python train.py --rope_fraction=1.0 --init_std_up=0.0271 --lr_head=0.0069 --final_lr_fraction=0.0
MLP neurons of a small language model. Each row is named by its layer, matrix (up: input weights) and neuron, and shows model dimensions 48-143. Each number is 128 + 24 x the weight over its row's rms, rounded and kept within 0 to 255. Numbers have three digits each.
After each neuron's rows, "fires on" lists the tokens most often at its 100 highest values on Wikipedia text that the model never trained on.

L4.up692:135151119161124105143168096161142151132135080129136127107117137103103094136174144124123166124114145091151138120148177149124170162098140110119129100117113161117152114120128129120145145165144084093105104128073134112097118168116124122112142148157151097118121168151152112128134160132121126061
fires on: " and", ",", " or"

L6.up1464:143087143120152105122113119111107124135115125131095099123155142126110163184154133127157161126141113141094167151104127114183108134133125143183133090128126114144108104086124160082140133149194159134128135157125110144130136087128150178098143134164144181125133081120146099152153153114124151117
fires on: " of", "-"

L6.up541:142146089134099093139104161077131115114110118182130122128088111132125106117098137147110150099127113146130152138138101117118153150157124122128157147149102100152140092159150143150122167133118121144082159103161152063152126122117124133153110156173164149164144107103155136152171133164136106163
fires on: "==", " ==", "\n"

L4.up1231:105105128141103115111121145137171131130142120134109128132168121124151111086132151150185157111134131130164097107132084155083147156114146114146143140114088125157142112117093138109144093110137133155131104110121116116114145142136130161134119178143150063137107123117155131137099125160106118166
fires on: "-", "a", "at", "ou", " at", " born"

L6.up4:099099132101144149164104121110099108099105124108171167126159134099106146135120101118150121163134129096135102142145126130105137120169188096180167122130135115093163138065082166141127133122141138047111130109114147164139129114128077129159150137133100084128141099165122124099107114153135100150
fires on: ".", "=", "o"

L4.up1239:189103141127124157096131109125140106112145132145131131129160133146124104148126134141146151112168152095132116144126158100134154086142148119130100106127139144093115170105128156131094118115106135153143109099135107167145119129107105079152090118110119132074117155125109128112116143148117114142
fires on: "\n"

L6.up1449:170104100125149125122121080172139164166113146176103092134108108092115143145128124135144124117101163141126150147127123127121126065145128129108107099123104076098123107123135123157138134147130128126166175108150163162100164129113156127091145145130134122122134133110110128135135154134137117147
fires on: ":", " in", " |", " of", " =", "″"

L6.up1365:121110113100205163115151158124142126100118135127135125089148125133164142135183146129134170115128085136055093144132085112194102079139118130137127152130137112093132105120129128127134166137123106150123104141106161124125078095066138110105109133122125126169107159102077124148137080127129130143
fires on: "'s", " its", " their", " his", "’"

L6.up646:156163145164122150097110135158116162115124148104149114084137136153162109092159160150133136126171098148171121147140091163143099096119148145126173136075176097150152115189107089140132134148145106114125106127140114129097091124106106146115104139128133132101076114128111104140117132109157118090
fires on: "===", "==", " has", " c", " known", " is"

L6.up863:075092105135095176147121118112097122089124119092133134135154144113085142087173157113074134102095108102102122136086118132141118103142118101174119161115138129155151131107161153130141146112120155096161153113125125149158145142144149096111125192150162127115122106124087082101128131165149124151
fires on: ".", "ats", "is"

L6.up1189:114146121118129086165142121126126124109145116109126169157157142126105142143149115164126121119137104155141114126172101124109134169136097128114128106139170159134122108070102135099121128111164160140152117120137118167134112137104104156090106158085119077115142144115088122115148122123164130199
fires on: "-", " part", " most"

L6.up1653:133126113183125100133135145147139139136109093146126133105141125151152116135144143102088139135140133149160143155119131125159119111125124112146138094162141128151141099143118133128136108200142157154146165155134162142123131137131120172138093128139142106094128112144160149136106134150128126100
fires on: "-", " small", " large", "⁄"

L4.up364:103137098142152136139085109141105102127145159146101156113172115124080130136127130132112170096127130082127117113074103152116124125098125121098137175133112166126146176090136156094118080096132163180095134111120173105087128138184141150173139113110112112165124142133127174098130137157119122113
fires on: "a", " (", "ia", "us", "aceae"

L6.up283:126108114143114123137124138091120153094153116142143105165167137080118131124160136109135116138126149094122086140125102120139141094127122130153129116134128119119132088077124156096152129135136095164140122105122147101121147138137115126111148165124159107115146126109139114136151143134144146139
fires on: " of", ".", "ig", "-", "t"

L6.up258:137091118146140164114100112124144137141158146120166100110161137141116137111156145143131135126105128078118130121114120119132104110144114104125076227105136097151155137130137109089126147135107084082118095123133114127117142072111166107137151124154122113136111128135107102110123097091093079203
fires on: "'s", " its", "'", "s"

L6.up414:138126093129121123134129134080143138129109099129126134144144178118122114119106122118149107159142154190087170143131120120145123104134144156164170135088108142133132130087151136132116135106138164120109191168138109128167154110096130153159113155131113162119156111098100142124107108128095129122
fires on: " |", " Bl", "pl", " St", "h"

L4.up1999:098101108158173074143137141131119110095068102098079114110150138142149129133134148157132146140117102139102088123145129115144144163112119141119137171140141127122130128132140140109099110107132141150127123111122162092137128148082125153169132095130152132100127152111110112093121147144176150156
fires on: "\n", " (", " |", "|---|---|"

L6.up1366:096127097124135120150128136120121090157130134168160141137151161117141141117105137171132171132133126149143078176151124158120140122173108121131164172165125113134124090171145123134120097170189120102075134107134162101146129147124147123121139145109177122114155112143116153138161106158093125143
fires on: "==", " =="

L6.up1137:143126096113125167124131116147115109113139154111128161139149127137161142149140134110153157133140111144129189100111142114168151135123141120155115133117094111135111138086124160118157139121183182137119110149169155099139122143097142161105118129162145162176138106081101106140117100115138150129
fires on: " |", " well", "See"

L4.up729:148153082134146114110143118103138097163138145109119138122116134132096159164103145117107118154161165127148113126143121132104111117147101092139101130157190132100136122140114088137142121155125103094089109120143131131137110175136167104100129160160144110129154109121134123152126152104128101115
fires on: "\n", " father", " mother", " parents", " grandfather"

L4.up1565:118137113107141143130102136135111142145123155081123139154132122082126117152105114164153137180141082135148137112069102136108109065120146098169134134128135153140085105122140172107130137165112124158104133112146144118157124129112139138106096117192093190113118160110098122166140148151133149135
fires on: " |", " \""

L4.up145:074168116165136118105109141115147112141174171131130116135085106120142134152156131105128135133160151133141100132087138136132117100105128172126122140111167143115163114103151157133165154112102091158125147166125095127114103105139122121157123166140112146132134107127129108157148107147117164142
fires on: "4", "3", "5", "9", "7", "2"

L6.up1596:089135120117105130128119142130156136094117106117137149086126134140107190092164129101173110103146128115122122133162120118132116119138157092154156090156114132108141139116130143136108202118116113051110165102105126127107129118136130108108095179173126094151119093126131129159127147124166108139
fires on: ".", "/", ","

L4.up851:095141121102113133180127127103128095123139116168128134122120102122142107121141111153096130116097117111077134147132096153118156161144091134141163179148160119155142124147145161131135124131139151113121104111155145057151147127115094108161134108130184137121130081146167138164115140141136112156
fires on: "\n", "Y", " to", "-", " He"

L4.up0:155140136144149152104134109162140092131126102110120145171117131093117159162114145140106163122157120084126156141139144141109089159086144150093116110106099126092083168152125126089135129114114113100164136106147109106126166149107094138087143087095117140189123149137068137127102156135140099094
fires on: "-", "ail", "iles", "See", "it", "ag"

L4.up932:089126161161128163134159077150117109117098109136172133139117135154091073118105147089159149104154133136156122120127155165101148130118112119132141113099148121127141074142124125108134168130129100104111085144156131114125124146103126157123088160165136146138131142157090112114122186151118144103
fires on: ",", " more", " less", " self"

L6.up1636:121121092098104148134115107134145120125111171133135125117090156106089157100126124111196171144169155111158104149148144125121128191081167143164127154107098093152127079135113147106136085130145153137100152127067123142143128118126117132108109163123112111140148141122120148146120105155110090117
fires on: "ou", " part", "man", "a", "ra", " County"

L6.up266:118109128148098152129098134136164134115118180115149091119105125116081116150129121102119117165169125173089125134135157129140114108121113125155123135102145148134119119096139149165159122086127129136171135138112124154144150146122139157118101119106133107167121145147136109141149140184123124074
fires on: " |", " were", " had", "%", " awarded", " was"

L4.up1016:112157131126137125112124155145137130167114136136110119148110128149117088116130102141128111113153133109127167144113122157135127074144099137123148149111181102130124176131092149144150107117181099101090103169082121149095087160127085112132152119139121201146118123092121117126109144126149148150
fires on: " with", "\n", "os", ")", "ag"

L6.up1130:085139123125114124159122115130109103130108115144110134141085134140121128107119103129082127134144150121125113165143079116132115118167128137124127161123140152132128103109150153135131107133164146125123137158131108116129122143155176142146122114133130173120124101130124101129094142157154132106
fires on: "==", " ==", " ===", "==="

L4.up638:146138108126175154112159108105128113095148107133170121129136108136105145157134139148131116165134109124146117154194100150132125089125118133138102153142108077097151121139114128119146146165141117131095132111096143098103109131116098137120093123124150128113129116136146126149117101101157150109
fires on: ",", "),", " is"

L4.up1906:152117138094084139120106110154153152146102121151129116116148104135115088108155126163122145141106143160172115100190097107097095114174145147162167135097153134135107122101162133108151137135167138159151126110138096114132142103127149164145123093147151168113105152136132122151079112133116099142
fires on: "==", "|---|---|", "|---|---|---|---|", " ==", " |", "|---|---|---|---|---|"

L6.up1958:136140143168128139112171168128141151126157132134148154120160102088159151130170126136100136114141093101121143155122128129170130126079205137156135164158107130125112138138141115097103135142141095136105126118135112142184142166056113173118119144108139150174134137128121113110149143117144119111
fires on: " is", "–", "-", " and", " days", "See"

L4.up1301:161120109169118130139147135130134102134119149119094142112120140151118119101107133073133152111148113115146149141127104091115131156158129070104121129145095143108151115132141163090115164152106134098117125115114163116172140153146129105097110142158108187106096084147135158131119138109156103120
fires on: " or", " and", " &", " used", " to"

L4.up662:106105135136113105155127163115118183161092077140123091118158146139108094130164135145123144174087137163085129154147142144103128108120104147131164137117138122175126111103107123157079133124153149136077120149119089105100161121138148144158158146112142145118102163142111116112127187163135097116
fires on: " |", " of", " for"

L4.up1951:138127110131152136128119154123130162137152107133145166134120163105145108134148140127129119062132113159086107101127148179111124134106130081160098100091138093120135122181121124129122127150152147156227096183164145113107131103111147096120114165085130157138133121145153155108143130108130055143
fires on: "-", "–", " ("

L4.up2009:146157149140157119090104143152095119134170144101093100117115089098144102127099133122140109156159166137129124168152143137118140115113124138146142146139166122089130138193095167152141126106122130095101133116108134137122148111155168125107126129152152099134114105146120107121144145171137113156
fires on: "\n"

L6.up546:132120091106122150161133124134114072122073131115121112133102138146152104139104179145079120154139130102140125091140108126127075130163136139131186189158135150110134139106125119102146114139111141157117141116107144101164086161132142157121114147171152177138115141142144131110073166103133159162
fires on: "==", " ==", "|---|---|---|---|", "|---|---|---|---|---|", "|---|---|"

L4.up406:109113086109145118104149124119125165134142149101092102139134132120145129130134130141132102135139124117130106137097123117151121116084135136149111135139143116104165154136127120161144136117091131140098105121074126135139164176150161104135119123153154131125157098144111126090143116154147162132
fires on: ".", "-", "\n", " de", " De"

L4.up723:108134174116152125119148100143121125133163133142119138119125113112089095108136121136162116114136137128156118137144175160113134109096126109143116109093126110127140127146113124131133141152134113115104119123137149067111121149145101141125179118170117151112137127144092147132113151145147111132
fires on: " and", " with", ","

L4.up160:077120114069126104156125169147114130116131110133102153121140169110144101100156112152174140108144138173154119121119136163091129100140130112120130132098087144107090120100128136122138137137147125111092109099142146136096124114126125110144125116129102090095119133178083131142129150129156129133
fires on: "."

L6.up1504:112060178104117133081107106127130097130170139132156176135164142131183155134137111125156110113125088082081109114086086146122132078116097102127084124103148130125106111095106147162115106110125125121153174139178116125122127099083109140094145110125103079114163135077098099112115115163109107168
fires on: " in", " on", " at", "-", " of"

L4.up285:109136065085098155139124100109151139096111155155123080132084124145087138119145097172142126138103130155117081109140140132127092135128145179148115127113143162164150108138146164103160115130150127123143119160156135086175145130168114187120105153121119159147131103127160121137112101151146116170
fires on: " ===", "==", "===", " =="

L4.up108:103168110142194116093102112125093073092125134099114150123166143124104097147111091138159124163136100108146147156151117131119135133130161154152138156078149117162143140133106110105152163121136173126102117124111145082104112170142143142114156120129127125127121104129130135147108105082174142166
fires on: " |", " to", ";"

L6.up1248:095165115121109129127120169097144186110143136149158102085168121109129101156178161137120122108140129109115136126110092110135147140157134103137120131125093107124102103119158132132164144149101121120158090168103133105126140111148125117112151126116132163107144123163124111119112142126139103102
fires on: " will", "m", "-", "est", "st", "t"

L6.up1055:100111145142123084071177107130099138106116149124137143120077113122164106131189137108119121107116110081101123135127146167120152128168139150195128111139116114115116125134129109139112095116139137116139107132149101160130128137134136149097160137138109106134145094136143128162133113136116134094
fires on: "-", "t", " by", " many"

L4.up504:121092114094160137121114120136124107082142150132134078107133123138116082165123121099125108126085092106107094160169111139150112112122142101156119148125093132157145151109135172110149151082142169093103106108127147113148134127110124094117109109121138114104136123098176084149100119142165124046
fires on: ",", " mission", " Star", " Mission"

L4.up1564:120133132113127122158125148133178137150172109142102149127092112105058122079098169119155154116147122148126120152145141132136083145116133147140094146122150127146086118105096168120142106140165097090131142177096116161143123143134123178144116114128124143131116139156164132130101172145129104145
fires on: "\n", "===", "==", "===="

L6.up1924:127124110099117119158103123130097155186129081154165135143142151160101120090153114147137139074077123113114135109176094124108160107178116138091123109137110134140136109078154138157130145158147114146112137114123138136132086118138146143126173160150169101143121099159126153107065121189087105111
fires on: "==", " =="

L6.up177:159159112121120108084110105138120131161089131110143103139108141145099118093109116134176133113158166146124135149105111150157092140118150106104139156092120132121156135141127135114126133137142150097116170115095123136121120131127135147102117141108130135074140128128135161123112158125142140113
fires on: "\n", "-", "===", ":", "==", " ==="

L6.up175:097136151128130120129134172145132134142138083189129147102086165114111093115114108119140127113126141136105116180139099107152083158149118143151154202155108138150141128128084105159142152134153118145160119131099085127138129064114153098122089141118095135120131078159127143156136158110141127180
fires on: "\n", " ==", "=="

L6.up1232:127116117124145121128153144114089139143094134148133124052088162123127124113118151122157128081151140155068111117174122168175113115071108093108132133131121158110119154123091199125159129123146137130126103154147129128103115153134130156086106142148124150125139101070123148161110119136123102135
fires on: "'", "’", "'s", "}"

L4.up1819:088119154141133126141119072146134121128171118090136067085144137124201131126153077160124111125095098090120127131140119161115139140135129143158134110117121088096091079128134128111161093117110100108127149167089121187143131126130169140135149137139169103148147154132097084151133135181150082112
fires on: " other", " of", " various", " several", " many", "-"

L4.up824:122155118160152141117121168129153151152173132099140118144089115103163141151158111143105114123151143100123139148124146163146142141060126140118128114084189104154123134098187140075155160112141110130142134160131084128154103099103138119166123117131129102128130110128164132176148128121121165165
fires on: "4", "9", "1", "8", "7", "3"

L4.up1316:171130138133155117150138141143130136160099142117110118075152123124146176116142151102149111121143101131131118120118132175115136118153116110173123168089137140100129141131138148108100136113120156145124193134083136136102133129139181086175143125129130093137148131102104135109135128100138095110
fires on: "\n", " age"

L6.up1615:174090130140159132109103100128128154147139128127101141111113134138113098075126176130111157149164098120151097173083137099153128114124088089126121163150146131123113148143129138090118131180141171121155086165095169117125127162140127115137147134111141092096098123167106156125124140145093132092
fires on: "-", " ("

L6.up1148:171147131131150133145134137152116134147112113153150110132120154155111129135113095116098129127110122138112140088200139082144152127159149149094145142096106134138109123075130161140131089140131112123090128094129126109121089165123143130122147146126164131127124150130107148151099136132104130177
fires on: "==", " ==", " |", " information"

L6.up191:131109112137105164086130129102126108116104112165160115142113122135109136162116138142143150139151172140128130152113154109121149129124160124111174078108137104113163122096067126122158154123139100127143115124128135186131106130121105139107079126114160118116105078136151105140115153115121150145
fires on: "\n", "on", "as"

L6.up1930:137105144119126192143132167119126112107130151104133134124149123121153088130170123154104147134189100094102117148089136118163147091109131103128113137123143111129134103104096119199130149128131084086127151159120096132141129111123145161141109102123154114125085101097129134129155123104132077161
fires on: "'s", "'", " His"

L4.up968:128142118122147150140123157166148190130085122129098130118136136114147138121153140127157098131171146144101128160095137103094120116100114155157102151165120117133153120137129101088144126196127079102144112135123146121117138125157120119137085173137109162133091136119136132162116139136126105140
fires on: "-", "\n", "|", "N"

L6.up1273:170145117069144114136126158153151124121098126174125118104128138099131123135108120136101120115158155117066146154150122084126127106140161119142126149083124106135150112096135148136134163080133145126100096101126122146155098129101163154102135138137109110096133114147080118108114123150080119112
fires on: "\n", "==", " =="

L6.up319:135118100142159138144104150122187075122097085140108102124065103091134110117131123192102202143108128138122132108113117142148121101101100121140113110127151139130160114129184175171126156103125114141091136137115144076135093110135165117137122111147192110153167092109100160152104151123134079154
fires on: "==", "\n"

L6.up419:137121065098168086131135123140146131091128137109130149178119111110153149127133147131142133099153146141098128083124097136136118115108140090154111123129136126186124094110115135118108155155135087169157127139118120115141139158114116156135058179136093133112141161108103147135174107090127110110
fires on: " (", "-", " and", "\n", " |", ")"

L6.up1463:109111112130067131098119087118152105188151161133113145128137106098152156130117132097152156152185170146088113161097123154156131117161130143073111146128138132105131129113120151066140156136114106149142127142106128094135131098091129141138103125131119131109101145102142134118079086088098154123
fires on: " of", "\n", " –", " |"

L6.up1254:163141149146146133170153131148182101118160117118131122117136153099139128104148131084160139140096088134090116117111152158165158121132148131166135126140107135129079091112135170134092110158106127106139146182154157127153134117117110117148166134172122103130132146127126095128137151176105161144
fires on: " and", "-", " the", ";", " of", " or"

L4.up563:115123153125124095120117129106168088138113113115148132132134112138125084151130132115106135120159143142119094088109110166162148137138088137177108126115123113088126128119124151145176106141067146164141117125144186130116117103159161112136174163115110140121114119095146130107100121098120111179
fires on: " (", "ley", "Climate", "ham", "(", "frac"

L6.up1086:146098110137175134157096123120087103121125128092103125141097114120098107125100137143137100141096156114138112103098136154142125160144140139190164114126150145184130103098105173093131122088130128103102125135164114119136117129148137074157101106090106093086133184170138132084096144153133127112
fires on: " |", " and", "|", " Trans", ".", " for"

L6.up1865:133136100098112102143154126067138114126112119154132143150113125136123115133120132140120116143137124144114136140146102135123150150129094132144136155164142102165137088171113155161089134129107145145091140126134142081165130110130116139149138182155142128170133092104121158182147090130141115152
fires on: "==", " ==", "\n"

L6.up1848:114109096144091154155107182148157128156135119151163124165147141109117142110159118162131120127103122113109084075138133130104115158114107154090133144094136104140138110114096182118104134181128109101123135131108116082131196130123100115115160125123105188137121122155128132165125120110159122102
fires on: " of", ";", " –", " for"

L6.up400:100076115159128056169141141135119150112125105108171128111126149132119144165194112148169143093128117137140133151098118136111128102122100144093167109161139130130091132121127170058128150115137099102133130118110110145122120169164152118104152124135118101095142067121152135150119132165104144110
fires on: "===", " ===", " and", " ==", "==", ","

L6.up200:136152133148154091184171133149110105113143116150153136123139096073107139128150172115174174136110183151103103101139145116118135127130114075111126147164166152139154089109154157072163130114157121122120110108094176145144102141128125109083140113143126100132104111142149153170161132124146149112
fires on: " and", ",", " or", " &"

L4.up1679:155194126140093104096111158134142113082144097127168158136187131111166131136079140148109121092113093131166132115129155108136106087131147090124127151117158109137151103134130131064150147137137107115115152139164118132121095126112131119122145097110149097113134081172131106133103124142166170117
fires on: "0", " 0", " 3", "1", "3", " \\"

L6.up1255:141131122114110107134131102152107152134117110150134153105128115132126130143146127127116130167143124163136179125117099108162129162119142130160098146145097144113133142132129128095117153156201122147138132162139142146099093137133164153143161141132140096133078142162142139134102151168145160142
fires on: " |", " a", " ", " an"

L4.up2036:167127100137152119151127100128124130185086124132095121129136132096130140109140140137132129150089128135114116141150110175170147107098156116136168141108152150148121144120120119096136124127112138130124184106160105120138100170122115101159123115132166123139123146125090132118109084128179127125
fires on: " 1", " of", " $", "."

L4.up1585:174164125123157123098093154159136136111089159116121089155136104083102082110118136106156139134187133134144164158151131146131127131183102105158137151087138127111084141148136159162107199069105144128139160086114144114152143156150099148112129142144142121171165147119127112107139136147105135105
fires on: "\n"

L6.up1956:123129138121147128107106157124116172097132118154118114123106097112136149102161116091153129157110162127157124156149126149120142099151127116153156092099079110132125079132106146153147107138158173104089158148143143126104147129136107118117072123138106146149158111120136140135115105132127068127
fires on: "_{", "-", "U", " |", " R", "."

L6.up701:091128137225137116179150145122141156168144135138101116110150109139138121146151103123086138143081124111123126179119169148113147147165113157144123108119131105167110135094141118139133075119147103078101104135107101136123134084128119119116127118139128124158123128130128117149097133133129094115
fires on: " a", " of", " an", " its"

L6.up1089:109132157141179134106111126136079120126110152137117116141108091129166160103115135147096150122149118148138116153112129114182139108139132142099095152104142108137083122144122136083169099119135136153131147139129170109153125123151113125176123104142141136170119094127122154138133174136093119121
fires on: " (", "el"

L6.up1524:118132160148146132107161152113131140144083107164140128072140115138141137080126143124106186142121132127120108125123088172138085113130106130114132097121113170101144130112118109143099129112157160178121107115104082161152135148120121150141113129114159136089126163066100135127172132111146126102
fires on: "\"", " bass", " |"

L6.up1112:166113118119134150118148155145105119117110138157136116140145101123161156168105138156160131124097176138132114142171115137102125072107101156175171161141121143130126131112096152161128119167142123106130113136120117159110148097095200135098116171147104156099076142115067092138136140135135119118
fires on: " band", "\n", " metal", " group"

L6.up1291:144130147153096112071117128141137130154193126133141152104063105133104156114126145112096126115184119143088104177143125120097094116129179151118151104153132117124096174143106102125130145095138127145111144118122133177146163168152102132148172138146151132139102141140127140133121126119155145156
fires on: " |", "\n", " -", "===", ","

L4.up461:102128098129100140167107119155154151120109154123097098102122147103109165117124105154104164192144158130128154128119131126175126106162111132115181097107102124120126077114060143129141129154115140126140180145139171164135129188089127086126086142123105101089130136139133115168150132104133134114
fires on: " to", "x", " |", " =", " either", ":"

L4.up517:146108142104101150137145155141162141109122147130103092174131113134105109173156121156121118157136146113144110150106156146114125139112137153139164127099077127110148116106110142108157138135157163131119085141129135116110101127140125154146117135179072173117168135180088113119140134120148115094
fires on: "==", " all", " full", " All", " still"

L4.up1777:087108118112087088113131165149146137138108110164145114101127160104125115116159108093114108162173188136101129165151096135165100114146165162124150151127155116102185067129107176114147126113146107085109123139109124145105155112156118134125075089138116102141125128097110107130101088157127139070
fires on: " |"

L4.up1818:146128124137125119095181094141110101126121167168098131144127105141128149137131102127156136108140187158122085122118179132106126149139146106127096106138149125129147163128085128094124124134084154146156148120147123153151126145131155113203102127109134097123142111165102136137063115135125174170
fires on: "\n"

L4.up1914:130120141118166168124133137122113109127102147158128104124106155140108146134111185118124148146138135127150154130151122090178180139117107086147104146140123113126108171118101179132141140094116140165171136129187127132135122109083132132174106146137137115106159101136101131132141119131155154142
fires on: " (", " as", "(", " [", " in"

L4.up946:116156133137150104096166159151152094126129162113156152103154112127144111138154154131106128173112132101141109140107107100123181169143159187129157134161139128167065125091148115069177118133134103141149157122095135131143140193127140098142094123125152120097170108131168090156146171134096104141
fires on: " at", " At", " Fort", " Brown", " from", " attended"

L6.up640:154133131130144130071114141132103175137098163088180122063156127090141110129114157130153168134137117124147141155115126111113144130128118117161117126111092117110120122139147154139142159140118124128119175121092137136145100163132099147149170129100139183136196124132146163102132158119124136138
fires on: "\n", " received", " |", " with", " to", "ing"

L6.up839:111109111125129077113101128163189118142114122130109118094109128109156123091112125163111150159153099125133117109178103140143134135153150121130147117122152128124115109132123140158163077152184095115138164146135135133132143151112154119133114150158164135149100161152149102109090069173150145137
fires on: "==", " ===", " ==", "f"

L6.up1004:146147111178190131131118116165143141140109118110099114119087096101117169132169153139116162087129132111161148111091160156162133108078132149160147154103098116141109156133122098121124137152162152105152139141130164066108132143096078135137071154117136123100091064102112135104133124138127129130
fires on: " (", " good", " n", " strong", "s"

L4.up199:140160125107098121090125121144112147126143161144126130137128119128120152137139168116118137183177121146134188122146106093144140145150145133124109159140126122105107110119083154062141126126142114100129148133114108118178165126132114138157114083180173154129109142081118100094104138172095177104
fires on: " |", " then", " –", " ex"

L4.up1221:124140125105111152127149143093152139116135102113119145138147159129152136092136151087136121127129113156111109156128117134144154099147130099131148162093133155114139119120129152093163144143125136137148159185178176112092119125131098151134131124157164080118151159096110122133137132157142118100
fires on: " 1", " ", "1", "0", " First"

L4.up372:126133145122131100128103157112119161132090135174168132123144150138197091092128102104120131141186143141128160127097127139158117090168091133121128117119114110164153149137126117138082170073171150134120176159122116142126114104127106126123100113109124111108096153122086118093137136182096129130
fires on: " |", ":", " \\"

L6.up1572:135104125133153091122119142135124157142093162112139132154148117122138108116173120090109105153149108137033109142145122128128154099099137140134148118148134094149147135122138148074164111149145115116157169195130084120129149117133096137083134135107137116157131099091118090141127129143100112165
fires on: "-", " of", "–", ".", "|"

L4.up1089:100161114148134122095066144136145135134149151131146134137084112087131106124138110172109138088168138129092091156152090163126126155135150123105116151113158120107119096113103105134069122144135127129172172127117109112116141112153172127128108141118137171163121109171169137147079126102181135115
fires on: " |", " (", ")", " Australian", " hold", "|"

L6.up1389:128138147124111122083138113154127090133097170106129099142160119152127087141129157126179117083143124132150102142155122130098130105189139136131136126118125129102114111181121125127101108130128142079085175148085148103146138139114123099114133104130154147126112134161142128148147139123161142133
fires on: "\n", "t", " York"

L6.up412:123139079099119120177115109130134166137131158132137118130192106098131102152138151136092160148141175137145103118113104107137146127106078090141101153158138108128167131081093148130149109130119103131154153123144130102121138147122145136068102153143132127095117123153168176171144106102136127104
fires on: " |", " as", " to", " in", ":", " with"